Part of a small language model's weights: 31.2M parameters, a variant of Adam for these matrices.
MLP neurons of a small language model. Each row is named by its layer, matrix (up: input weights) and neuron, and shows model dimensions 128-255. Each number is 128 + 24 x the weight over its row's rms, rounded and kept within 0 to 255. Numbers have three digits each.
A block is one neuron, or neurons of one layer that tend to fire together. Before each block is what it responds to, as a language model described it from the Wikipedia text at the highest values.

Commas and prepositions (in, after, of) right after an event clause in sports or biography narrative, e.g. "debut as a substitute in"; also final year digits like 2025.
L8.up56:117111137145066124129171121150147098143116115153139126154122150110114157104068127140151133117120132175140115181136146091118130107068164076110127102145172103166091129108121106132080138135112117147132121114160128112111101124110177089093131104147148111132170130120149104147134127116095106132125094155145095105134142092147160128123153111099159140133129158106152101131149133139170109154119
L8.up95:136153105130097093137116144114119133129116163144131105122136145105116154127083148123137159076136134100144155129144117108130088135137118129116117116140133145129089159114099087154136076137156105136154127115108124078097094167144169131122108129123134094127148167157158115127163112116144116167135106105156118111138131113098189120120146116138145119136136142134110114149144111157167132172181
L8.up417:162072106154119145140160173131124084113153122147101111130127108114135124138112104103149105113114084102143095111100153088160104131137118136122113105142148141110171128146124099140111126125123120156165089119117148073118156156123200129083159145144134171096134128080074167138143117101137120134127131141162129111151116106160077122131113125100165111119128155105147132120131132118194136133140
L8.up474:147160173114135118066160101156139107145121126168093143204146134162142136148136103114171145149094114147130129131155150118119103131125111112131082124147139073120096134110106127154128114148161121143191150115112113159093140110141158110123117163101164163121151118140163121113101078097141148183160132094145160106171128157105130150142194132132127134136119146111096119142107096147157132139114
L8.up495:155139135090125161127126138102153168124102112130149141161144153149095150086150142071136101124103070138127146126144123135109123096143159107123094129065138116132146094143082109114167122163163065131140110109068140089150115124094146103132119134145106139142141131117134132133130125108093149158160071125140128144135115133156103116126112142123164147135129130148109129167122118146118128143103
L8.up1239:168124171127110128082136099174110131163114146114132072152163136148132099112086141134107130131139089127144117134170140099081136144156103125091127131116111086153093138133127106166084130117110087194148187134136089103122167152156157087120142132159116127062120153137126117150103133159161136156132121101098139151112135151115163152107115133130130121109142156149126154127138084105130114103113
L8.up1255:141121133135129137148117101120170142117119114195138108131135109133118110086118161105152138100158105122121189121152125117135118147086103129138116083135152132114084139153153115129138104136069095142149131121117062112107086112124146102076108132118158132115137118146130146125133137113129127130112073140149178131117164125113108132123176106144117139106083098135139160109113124129138098137162
L8.up1300:185171148132110112144128148135116137128128179108165113117167117125150117150094143112170131138140143119216127160139129090165121183172144132128140117133132123092163097162122104158138140133186111099131140121156122085137142171103138104165123139119125106134129104112130118140156158160137126168141109141104110167112128045142142133135140177123115113091141153116119124111098128144161107146120

A lone "T" or "t" piece beginning a split word, often after a quote mark or at a section start, e.g. T|ogether, "T|ell Me", t|ender; also "cont" (contain) and "S".
L8.up76:187098113095102112127112113104115145129148162111097132109121086098158088092131124158138100148163119134184112116140105146144148126101159140117130111128119106107105136135122144116141131128125144107108121115106138112168137160126200148105138066132119131124119144133127106141142177169119100134100114152156099125103127127097142159171161152174127123106115144150138145182154138151116143181129
L8.up89:142152128145102112142121096164132155118131147131137105113093101113146119155128145140156136117171138109142113128117100099133140139155114091114101095156135145160099108140093103167100158126113149159113132130148162121151138149112102115094141137098123107084152170103155173103108115109098098114135115113122112177133146086071115111164119123063155153099136169109156157147144146069155142155112
L8.up122:127104124133144098119112104174094154134142113117105125101143093132175173132090126144126130128107131100156119101123098093152135161162100114122144143134165115168120099148169154119115159126115152142113122117134131122148122123115126076143145114128105125082138101109120149099146125161081108147178121163131156114126160118122163154139128187107116092111204162085131156153120154101153111129140
L8.up212:174114145101134144130127127117130156109124123155125104098144099104113160151121134103131119145122149120165139108131127108124129112164135111091140104101145112065048077111140148139137105114100115119140102113111137103096124121137111127105172064127151123083135104162149130139174162140128120145171129116090162121184136141125167160139112154103115060060103126106143174122134122103126137136165
L8.up426:123145120099152125139152129174130102147120126108085080163143115151147171136112094135146169089097144109150129150131147156161101119152131147093070140148117095106156107099120121139185115100120159091113113138144111128107128144111118090119175124119136122148154144082130133149082127105146113154139113121112087130132154074113156126119110103076119144087142098117109150149127129125158100110155
L8.up935:133132138128115153117120129106118159169177135115128121096104106129163144152144103123090100102111131139115122146166136119129160156161104097082089143164130093114109131155153121108141181161093139152141122129157142187167127143118094087147151137120177157093119128134108146119100125107114137134144181135081114117156150080135159145163110109116121095116112134130135118131149143130168162133132
L8.up936:190142122123113111115122124189110121132144117116118142128069165132166166133103113157113127133149094140168139104119103126076145160089126135100135109124160144105116113165162104144167176116105125123125110135141143176136117122120119138159166114117108168114116074139117112085102147138129096130166132110142156113101126119146100092128101112089124109104151139131165150095138168109172103159139
L8.up1215:150100121141163139122110115163144138141160155105135131105127143135126174154071099134132141118166127092110146121133116070124158144135123148106092095123149141090111090162139147096111147176131111152082129144140126131128102127116133121064138122095120089113109171135077088120121133126146085148151114132103172101125147100080133171176133149114093126085131091123106114079157143110131122150137

First-piece tokens that split a word, often a single capital like T or B starting a surname or team name in tables and lists (Carlos T-oscano, T-igres, B-ossley), plus spaces before years.
L15.up176:135111096139161088169123164108135148146134107149100115147102109129110116130091138145133099134092132139140166086164107097132113161152110116093137153159138107155079130100138124125087134151119131092136103108146116134077154105097126123088174050132125196122155106129116105109132145134089149127159044149125143124111129129128125162170165156101142123129128114091112167133084116095161141116114
L15.up501:159138133130172086122119146068138068111119129155122112171111111124172142125098121134114153130116116152101122138143147136108113101094099111146107114101136096110167068126157137153112177152120163160085153089164129160118149156176115108162150128126164128100150080116130137122104115100101110129147122152069124114113105105155147171162178150115137130094091153094143085147137131126153106137161
L15.up929:151131138147172133095123143155092165139147143111088085152126159112107126152133119122153107160115116092159120108132102124127118118119143157071141107145158148128117098105149162154148175140137162114156131120127106137147144154121161152109161116123134093122131132133144132158092148134132146153133100118132090138151133131123143128144107183175181153106148150118152133146140137138135086164166
L15.up1128:137129129135140119120137148148093105127149140144128122132131133109106155142183115108155143135115101152126128169125129088123143102110085110143132127135121090097119125147127117122121107101145071158129133137170106144166184185128089104155114108148151122154137134095151076114099136146162107119129136107091115136104121142114113139154121173143101125115144046123081105095133103099127095151152
L15.up1254:113109169123127114109150147136128141160124106162086086112122106134115188093125196134143112095110103113143130067113123124099133100113122126118113106138134135110128106126102107144118126126122085143148105106154122137110151098102121120119116125134133181132120153114145146127116122126112119151115122147092108141150124130139140178147131154082122111140116122143133103102157111129141149118130
L15.up1323:124095087120135128104143172158145146119114137121124098164145152125150154122105115143108124119119120110140107140166091136109103115151094117127139148106125130161122086155101137125112183185133121122088103114148106113105140136102124120108130103107147176122145137077111116141122113108145115136130131179107116104154132129158137177152160108062163174105150107108123078125124115097156115154154
L15.up1351:125128094179110163139122139173117152101132147110129135099128137135155194123113107157132127128126134126083143110127097152128139139138098131125129155183115141137102112108094145165121138156092139131151141129152159106124110152078102131111138167132137125094132101162148181129124104130151163138097089117141102147130140130144145110147189148098150132098108152124139180174115116092131135110119
L15.up1428:121125171146115114128123105127109104150107130119136099107126186110136127138114151085092137140058138147101120115126164141093129095134113139093106148141141112162085117141148160121103103128162123131134120122154116149098109120110126118134130154117144118118133103141087136110127137138091128187162119152112146178128134116141135154140130132118141167141158188125105120104112105070130131096169

Thousands-separator commas in numbers in tables of vote counts, census or population figures (1,604; 3,890); weaker on mid-sentence connectives such as and, by, while.
L15.up184:149180103204138123122111165119142143133139112073129123171174121171116122112136125113101098158124120118115108099140149144128075126136114106130126151102136128138098130115141105134083141115159124082093113113144117158124136127122160149121183131114105139147133146107091162142105139130088124193141136143127100104155101110149127173129154180111144104123157132124125148139145105141154093124126
L15.up406:117141144119082144126101159106164162123098133144138128140186130138141165075077155107116118184108119117137117111134144140139056112141122115120117098123129140156128148160128104134132106099158142150166137109154145117149136148091105096112153152114128138093158095155150148105115162096123133142159105122125102099140166107147127116125161134114154085125144111139104135111093096129155147149171
L15.up723:140145163146113127117108171149142152142127168104071145149151136110078174120126147081115098103149108115120111128150105122122098097150121124154106154141163081103120145127117110127097154105136124118097161108120081127135153154149115110095143111099143132115153170153146135199128159124113128155182124129177094127144154076126138117132109161112135107172173114130122095133157124105134123146141
L15.up801:179166129151145093121099110166132106118124140148114137148145107173141176135120107117116125096120098117141124096120099109127114089141121119148129122154118111184122096139160075153090166096150121151140167139159124123125133154116145137139107137124124152109141075142190055146080102109144103127150107120111081109115149133089123152157156137140097140109103166129128131128111125110128112130118
L15.up959:135137121115105133140122203115141117123138152133099124105157137154137144108107172108115096165127098157104137140092185135103117122095119136084123119138117154155095127103126092111127143106138152104134108113149122120117100140099169158148155134154097116114152111170136157136093156150113123144163096164124097102125173150117142107129183134091140095108142129120112128135125095106163161161145
L15.up1132:146176137125125144134104140136150195114124162114154146142112113192094128146142120090123138087130137112110105141171140118109138156119119143132117116099159124106135101160103095142111098087177107121144150138136106111111122151131070128115172153156119161117129097154142110128130123163153149123154097134107109108134148092131151149113124133146117138084101117118113117133093138084092082154131
L15.up1176:139136125152125071169131093132127176127137164142130121184161133160156113135133114091112131117108159123123097087146138119149110130129102116128099148129153110117090130145140143140152142109130142121113107097127159139086157124111128039113131117137137135103139142122133109132086147136087136151149091127121125102150150118114136111136119132102121152104124128137103113135132140139130121125145
L15.up1482:154135152118100142128107165085145171126135165133152150109151114141125163072095172107119129177122087147126153132138141128104132126115131143126136121122119107118116130093147135109137128156168128119149120130122156134125144162097154149162132132092118141102137090141154118142113120176131075129150102152123093070138157140138135115126161150073161114160122105133107111176089098076169124138153

Commas, of, named or colons right after a generic noun, where the specific name comes next, e.g. "his eldest daughter, Margrethe", "the state of Washington".
L10.up1018:109104134080129159111131114147177150104130162182148124136135141130137118116134194143163137130082070116133150114134132126129115137171126133114084109093107134156148137126126102137133092111144151132117144120124101150149109170098163078122168147125123137118151141130150143068157160163087140123127126105133091155106116117158114116123107156131112094133132151136113125132072143070130114126102

Short first fragments of words split into several tokens, mostly S/s or L/l (Soup, SU-22, sustain, Lanos), plus a bare space before numbers.
L10.up749:137091141083131151088128157140147115142133099107067137118116096192132147097109115152142152124147118101097107098129134113142135179132119108135140137099136087114101111152123100122140151131153132137147098110120100133131156101095146106099150112154103118113125173141112096106130110133111145157151140138089135161170133105137128114132149130131114131146114143125113144089136106122169127125097